python train.py --d_model=384 --head_dim=128 --init_std_o=0.0 --lr_mult_qkv=0.5 --lr_mult_down=0.7 --lr_head=0.00575 --steps=6748
MLP neurons of a small language model. Each row is named by its layer, matrix (down: output weights) and neuron, and shows model dimensions 128-255. Each number is 128 + 32 x the weight over its row's rms, rounded and kept within 0 to 255. Numbers have three digits each. A neuron's up and down rows have the sign that makes its largest values positive.
Before each neuron's rows is what it responds to, as a language model described it from the Wikipedia text at the highest values.

Description: Line breaks after structured entries. Newline tokens ending a structured line, such as a football goalscorer list, table header row, section heading or caption, just before the next record, date or table row.
L3.down1852:156233184162185104135116066141146117163109158051131107143153145118124155172073173150157096139125141158112127115138163171139136123134153095126108139109135107100154093138036097163194149126080204096082110088134173133181124125134036134115110209177123179170079117126093187161158130129134129144094165140132134122154091108120067098107134154068112133109169107119118122130146103119113130105130

Description: Time-span event nouns. Final token of nouns naming a bounded period or event in biographies and sports, such as stint, season, election, feud, War, often sentence-ending periods.
L7.down1855:066200094133157175133146183161116106120141180098103145158144129127094140132121146146156117099124158107082068126161040092171060174149134146058157157104170139096150106118166168104139150111110128109170127070175133137122098140130124141214163177105148179191147118153133113097140129120161110164105106112118163101147078112074134082115099110081107156108155090105129121075112128126101164158146

Description: Clause-opening relative words. Words that open a subordinate or relative clause, mostly that, what and which, as in announced that, see what happens, on which; also scattered name and word fragments.
L7.down1925:142113132125151139189139116100068154186136138200098140114140093094089155084148109083102139078127111129143133175100141128103128171142084104138158084133134174128163124083012133078081125149071119178153149092161127098140168118166109067146086158182143097139164159130120089072106173122100141144121151167068159174165151114136181127125143129154168085153084117123099149144132193116112176132149

Description: Reporting "that" and mid-word pieces. Mainly "that" after speech or report verbs (announced that, wrote that, suggested that), plus "That" in titles, possessive 's, and mid-name word pieces.
L3.down1013:123166099114183191133093123129124101107073081120164130077083102145118107131124116178092144114066083111072079113168161141104120094125140155065132096155159114133134052168122056166097141130102167122146169113099107102158090109151116176127124088154127132129150121106118146143064076166142117129122163146143089122124101119157136148131101190179126131089127136132098148108201118117083102110149

Description: Mid-word name fragments. Word-piece fragments inside proper names, often Germanic or Nordic, usually ending in a consonant, such as Trø-nd-elag, We-id-enhausen, Copenh-ag-en, W-ag-ner.
L8.down16:121075112067091120196129134159172119085152078127083101134090097142100128097175084142107113153121152115078137131080124125134158096107098134128100118187110074094163110147130140123138151138173142192120148159192107086116161166149111135172113050097146192128127129080160112117124094193126113181149147087139138140087138120143155115149112112144143182175139146105141087175101142090111110109135

Description: Closing commas of interruptions. Commas that close an interrupting phrase or appositive between subject and verb, e.g. "Edema, then called dropsy," and "The mural, which dates…,".
L8.down1875:151059164137174149159194085130155183141154089099207098115113120132182153141127132097090150145097141117137129123108160122122104162153141088112197162138165178121126035121172097170176103088099117124082163167117143115176091201138154100134179107148166176113097155157087172083173133117123132148143163103169143103082124135170101128103158200155107131085102150098178132092123176153126105099144

Description: Word-initial fragments. Opening sub-word pieces of words split by the tokenizer, often a capitalized E in headings or titles, such as E|arly, not|ably, or|chestra, do|ors.
L8.down665:074107112174059119143160147128114147073142119092125144179116140164127130136147178175135088148171130116168191196077074156093180128212091160104163095078118161114151106110196109121154169141081110127124133165106145131136135100059122138077128115108121136121169122148213128098160043132065102130176170124209147148164162093105068105137120152114075220095106081113136154107121063135099085063149

Description: Nationality adjective endings. Nationality adjective endings, or whole adjectives, opening the short description line under a Wikipedia biography title, such as Ital-ian, Israel-i, Sw-iss, American footballer; weaker on mid-word pieces elsewhere.
L7.down885:117184187115097044150127130112069126115079148107099088113143169141182153167073170177170105116076142150113120130190156094123157086102090131133146061115116115159101112185131175169139099151118114088146141116135187087146136125131092071086131105079083131131113155093107141093171215116110151103101153103141128160148125143130115083175163136101112177095194160114099116169120171149102166141115

Description: Count and quantity slots. Small numbers or quantity words filling a count slot, such as infobox values (Children: 2, Fatalities: 0), two, five, multiple, or list commas.
L7.down1591:131216118149078054130126147139104140112116150120113149108169101093134169211099136125135147130112169123158157111113194118114079090124147137112120117099166104152133104082101134114126106147111123160098174177106126155104127155114129078162131129103123132116163151091114160106118175101101104158106142120105148120101096093165147144112103092146156137098148134165128156164127133118117146179121

Description: Word-initial subword fragments. Opening or middle pieces of words split into several tokens, often capitalized, such as Pl(atform), Sol(omons), tra(uma), struct(ural), Organ(izer), across varied text.
L3.down54:094092157143109065119162116167086235151131122153215150116104086125118086127130108111146114113123162125158076139131139139117070184127162120151081173151128129093130117128148182114158133100118068103086172113078087085183087113076168080176115168090129142125158079104157158171152113111128162151096099123131111138146087144197132153158080123143111153089128138114145142122127118123174129094109

Description: Mid-word name fragments. Short subword pieces inside long foreign proper names, mostly Indian or Thai (Ramnag-ar, Rabindran-ath, Pirap-at), plus a word-initial p in split words (p-anel, p-oor).
L7.down1308:134044092135144119119170124143138131143141148140177080159063177166146165134084102090065138124144120153132110138145125142163116129136066105092158121088181183132123127124080127089099062118148070106091092185180112171143110091074124183160096107116100142205181085122092123126169112163169097112145133136172089150124105126154123088115072079120150091163131137113163172105127109118159124123135

Description: Elaboration punctuation, heading marks. Open parenthesis, comma or dash right after a noun that starts an aside or list (tanks (44 Valentines, ROVs, a); also ==/=== openers of section headings.
L8.down1278:133169166121184146049150134114157174071066119136076114154173172130140106036131095121120124179173100129099070137187123134110129094151165127206073104095144150127144156124129077172112183099155166125088133073170140113124120144152122157117163108126155105156097123148116170132133134147067135122100118105141080100126132104119118146179087094124173088111139141151154139131122125097101133125129

Description: Word pieces after initial N. Second piece of a word split after a leading N or other single letter, e.g. "ot" in Notable/Notice/Notre; also standalone not and col(or).
L3.down2031:124147093124099160140137141049173120145114138139089142181122150116163081075116079075152098131127125146110124132143101144122139145163117098130195147143070126163069110150128113141126112123094088083083068152100123121098141159101122159136164164153183122061142120148167145084094132161079081060140161125114113178137146125118066151105098111091129060143138143145126135132182087157154131138124

Description: Predictable noun and word continuations. Head nouns after a quantity or adjective (three groups, wide range, six years, human rights), plus inner word pieces (amate-ur, disc-o, ad-vert).
L7.down776:118125097137136114175112135149151126165098168139112122137132116093136094122056180153176080155120143149162154112091174152141173072117098153110183109170161146093127103094083157125161111150093145155076152112076138137160116090063181163146107161151146139083139167135143139110054080195142129173083120098112175098140129098124202109096115119123121188096111165159156148152144128120097140133165

Description: Temporal boundary markers. Function words and year pieces just before an upcoming date or event in historical narrative, such as until, by the, through, since, after the, and mid-year digits.
L7.down763:065125052106051117127126101182142146131156180075127196132111137090168181147078077132101138177113128139065111104148164142166145125146156119125172143105155139064135120094183086107083096142160085161132098080154099045059115040067151114157166132161181193114124130107146130154120091167180189121127170077147079127106162082131155143139121140143185164097103108148145135167140160185104059080100

Description: Military and government nouns. Institutional nouns like Army, Navy, Force, War and government, often before "officer", "service" or "I"; weaker on word-piece fragments (est, ium, War in Warner).
L3.down1578:205189118156107134134086130155148141118127148144120145117194164152099129159140147193100099104080070145168129013139138126175083093125139176122113118137111137135144083090063146121130075135137048114116137131126084143126100152092110130108132165110093135130215110207133099150103076138104073145119100075158158096143168161152171107109161133117150110139136129162175056172127050145134135156093

Description: Sports competition vocabulary. Sports-domain words in athlete, club and tournament articles and results tables, such as football, hockey, season, round, matches, players and Stadium; also weaker hits on "- Country:" in infobox lists.
L3.down1270:104093124161154152071115168066107076128185131144153119159111080098123155170139132117143123177111117146122138119112101110192165129147146111128142107063160168116116154120095133175102137182162123182152113144165146117073134116110181145120121118162170081151186090178161121138122114138118137154127097172103099094183154082110093125140123122097129127136113150033084144148123176193138074099103

Description: Mid-word proper-noun fragments. Inner or final word pieces of multi-token proper names, mostly surnames and place names, as in Clooney, Libeskind, Copenhagen, Kilmarnock.
L7.down752:084163142044092151162160098172130117105128077201140130094091117154138076133123141134121185139091109071099110055106093142095127129129157105157111134192130105082102159115171112095167173129160126121137146138105107130136086168124130116095156140137183076098045193095096177114179153129135106158131101153097176149115151118092190120136131135121107068153131172116151138123121075106112166151152

Description: Clause-linking conjunctions. Conjunctions and relative words that open a new clause in narrative prose, such as if, when, where, which, that, and, and sentence-initial This.
L8.down187:129206097078144134168125087161119159104128075147124160077138116125106126140148169174131086197161103035194120136121198147154159147174144136150143174148084167164157091118143158120158128086030120164126140140143097131154127084126117131160121110113193144126134193154132144185176114115127115128100146127127138137123157092132115122113116145118143121108149093114192125122164143114116117086136

Description: Noun-modifier tokens. Adjectives or modifiers just before a noun, often mid-word completions (veter-an, mod-est, cont-emporary, spar-se) or whole words (top, modern, new).
L8.down586:188108174079152083129064147141156104144140083135111106138142124130102156121121140149116074147141171157188166144150164140151148184108101099140119119142070140169075090112150097158163135076128100090146107112168120169121141151123074141142155094178099149068152111095110074141150163146048122203073139136132118134060110128134084077140125123119076105101141124078120094145131099086127173166126

Description: Nationality adjective modifiers. Nationality or place adjectives and their final word pieces before a noun, e.g. German company, Portugues-e, Uzbe-k; also "other", "main", and "-er" endings.
L3.down180:098155137179170092178132096164163117135167168117126086143086128109108089127112117148100128130130118117126122143128153106135152128200143103095130095112072106121103126142101111117165122119157121118062153171160069141093102166106181142184137147161162068158199116128132093095081140112126144080132176104145102097172182131176129090114072103113080115032161082118095210213128095109205169129132

Description: Clause and sentence boundaries. Sentence-final periods and relative pronouns opening a clause after a complete noun phrase in Wikipedia prose, e.g. ", which", " that", " whom", " what".
L8.down1371:208186125178165152068125160129097209108155125102107120124165135121094123158085125125114109165100119132108106094174154100140129121086118071168150208119153145148116092116137097127076145087102169146095163126183091133108166134131091155148120183144135147110079097164135174133113093132122172126166121160150173149105133137137162128120109136111107129180142023150179075112147102091074099083110

Description: Mid-word syllables in foreign names. Short vowel-led fragments such as ag, as, av, al inside split non-English proper names, mostly South Asian, like Bansagar, Jaspur, Ganjavi.
L8.down1443:128132146156113106077141125203071123180134168069134122118075116121128160089141114118084155089112129037142067160152081193158131146190097099154082082117091104069125185139130112112082135136133094103124118145150137192167091108102141123134159123084148117188222064087081118088086135168143155124125156113176088142194102114167059065104115087118162167100181154180146138132142176101116109126166

Description: Counts and quantities. Number tokens giving a count or amount, often after over, more than, about or all, e.g. over 35,000, 800 films, 16 games.
L3.down25:140222194165097133119106094171046154095131139090143120139139115091109113145090109101136106139205131150153106137125131153157121107112118144076100107094148123153108101134117105144120140110089130131092147182137102157140087101085067025159163086096125120121188163092118131180089173095076108097101165086137099083138114068141068110140130069111186167130118126082132149191144109119145127181066

Description: Tokens inside work titles. Word pieces and function words in the middle of titles or names in filmographies, cast lists and discographies, such as That in The Mouse That Roared, Mad in Madame, the possessive in Boss's assistant.
L3.down654:097145062069067135160126170137131136105096121078101130090140167207156155152115109139132080157173180118148151087091112109042138131115090156115123073153152082125127126134192131117137164118190107146114169195087153193144139164119163109139136166091148077151187080147130184106092148113138151143091151125093102127086087113124138138111113144101170106199099129061140153143135113106148132149115

Description: Name-completing word pieces. Final word pieces that finish a split word, mostly surnames, first names or places, such as McD-aid, W-right, War-hol, Winn-ip-eg.
L3.down533:131147121120079071105151142149141146077099128151118151125113066068112148103136105159129181184150129101137174138182112176116092136198153191119122147113164066136134133157186164195136145110124135138126090133070129095107130159092111107121123146123135158119110166094120121094155142146146170116077127079126118148154161099158082137089104138113136109112125105074161142057202117096189123107136

Description: Clause-boundary commas. Commas in the middle of a sentence that close an introductory, appositive or list phrase before it continues, e.g. "meanwhile,", "Fatogun,", "fufu,".
L7.down1156:183184116145095111128171099115114139108110035117140158165135103132134115123113132159112108122156105145183080135108098126128105109153143138148159153128131107112141094132121113169079149113102152097150144170131110115141123092144185168071169146134150173098142117108093122123127131179101137121170150141138125186159091127127149167163162132134129149145107100163103137178172127121191144092178

Description: Word-start fragments. First pieces of words still to be completed, such as inc(ident/orporated), ext(reme), con(versation), and year digits like 2(022), often after "during the", "after", "at the time of".
L8.down712:085067123149142132078050091145162169128141132169147131091100113127120154137101179163153141182117146150157131188092118061145119087114128130142140175092144106099155155118190113111110191069103129145119174107103128083081162113057123149125094169151188182218138091131117150128150138115102172131112180124144129138120102134146085150169133171055115088139085088094151145160144162103080131162107

Description: Second-piece "ar" in names. Short word pieces, mostly "ar", right after a first letter or syllable inside names and words, e.g. W-ar-ren, S-ar-ah, Narrogin.
L3.down221:109093131092110108165204178126116159045094101088096080132085106150117180149117159097125057120115147161098087150106107151120116158138143133131146140118099154087123186056135090130129149134142105145132150140115127159089142158159122123143113118136131169124169163123106121108145151136163116092169136102180145073191108094144164102154180093123076103085129060108096123103176119174129119069038

Description: Numbered-label nouns. Nouns or word-final pieces that usually take a following number or name, e.g. seasons, grade, Volume, Episode, Figure, No., District, exits.
L7.down1309:023168151175137158114094141103053194117135160152157121120118106135129116114052071098181119101201169165131129113154177104125109118110054119144142122097171210139142081140163168159193172121127137139131123164144094121126100118123125107101055122118094145113104156096151143156110128144125127122163068094096123137116139131156191070155129143149098157172113142117177151152110097129148181150132

Description: Quantity words before nouns. Number words, digits and quantifiers that count a following noun, often years or units, such as ten (years), three (businesses), some (cases), many, small.
L8.down1751:109242154116152141098180125104055121132141159114136099101143153136134073150141181087147131147135121125124094093127098134063136054175074090143139109145188112138107047147147141177102153127115100147122178156152151100122098150108094028126158148132118092072126193168125090171122133118113165119119168106156121153113129087149134151164120080176132152069142156131178130162082110141131157196153

Description: Commas after phrases. Commas in running prose ending a list item, introductory phrase, or appositive, such as "Argotec," "In 1967," "His son,".
L3.down1827:124081118132189130134116186130073179147085160170135083152132080136166097120125145106058156146163150107116151053125150095109163127178131139148164139055203126199111110125151067080090145145136151126172131140086176138193198135131108140143042124121140146139172100088163081154122146164061106162167095110127143102141169189190130107158126163136162171151135083109146134062167089185129144050134

Description: Nationality and place modifiers. Nationality adjectives or country-name pieces that open a descriptive phrase, such as Spanish playwright, Brazil(ian), Czech player; also word-initial pieces like ex(amples), C(ubeSat).
L8.down514:085104160109105114128150080127108124069152170119078049169140076075125079148111163147117148115166122190078151116156093096114124155173142129090160142109115195084150136114101168118132117079154139101101122147145125139151130089119124134157096171119107119163172210112166101081134098147150060142103142160157114130150135156132059109135131126143122151146130104139132118180143115194165145136150

Description: Subject-to-noun-phrase link. Function tokens right after a subject that open the following noun phrase: possessive 's after a name (Wyatt's success), there are, its, has a, the.
L7.down529:147228132130108153144177133164145101126113184122169113151093082128092137125179060151150154126145201083105097128098160142147127117170122120112142146104136187127093106106106106149082105095156166102135101123159176177161149118136104157111174134096153070069131141131114146123133130155121080081136076105177176084132172116089083146077144107092080089135123139086110112123125118130255105119130

Description: Subject noun-phrase links. Function tokens inside a sentence-opening noun phrase, before its head noun: possessive 's (the game's, the village's), joining and/or (Matsuda and), or the/his/its.
L8.down1768:145255130149103134142117199129153136125123178161163110202148145105149113173164168144134111148128116146107178112131081144100159058157134171114160089165122122174150145111137139123146068119153181119187170157108115115149118135087130146126108144093174084105207040110129103132119114096131131179134125123071125085108085200123156124141142117137116106145074121124135104111080135166148114079090

Description: Mid-word subword fragments. Fires on an opening or middle piece of a word split into several tokens, where more of the word must follow, e.g. not(ed), Med(iterranean), port-ra(-it), S-ur(-veyor), aff(ected).
L7.down445:151039082150116119128166124122150094112174097111150074152167112177154075105180108126105196112134145070117155167111076104080115137096088181095151110117088140109104158165169154162097074127111103031161168127097102170044141127105090153143074131132153160114124075159170092106138129202104087114156190128165073139151209105109115104164104156113073151164094141121125140192099117131151119098135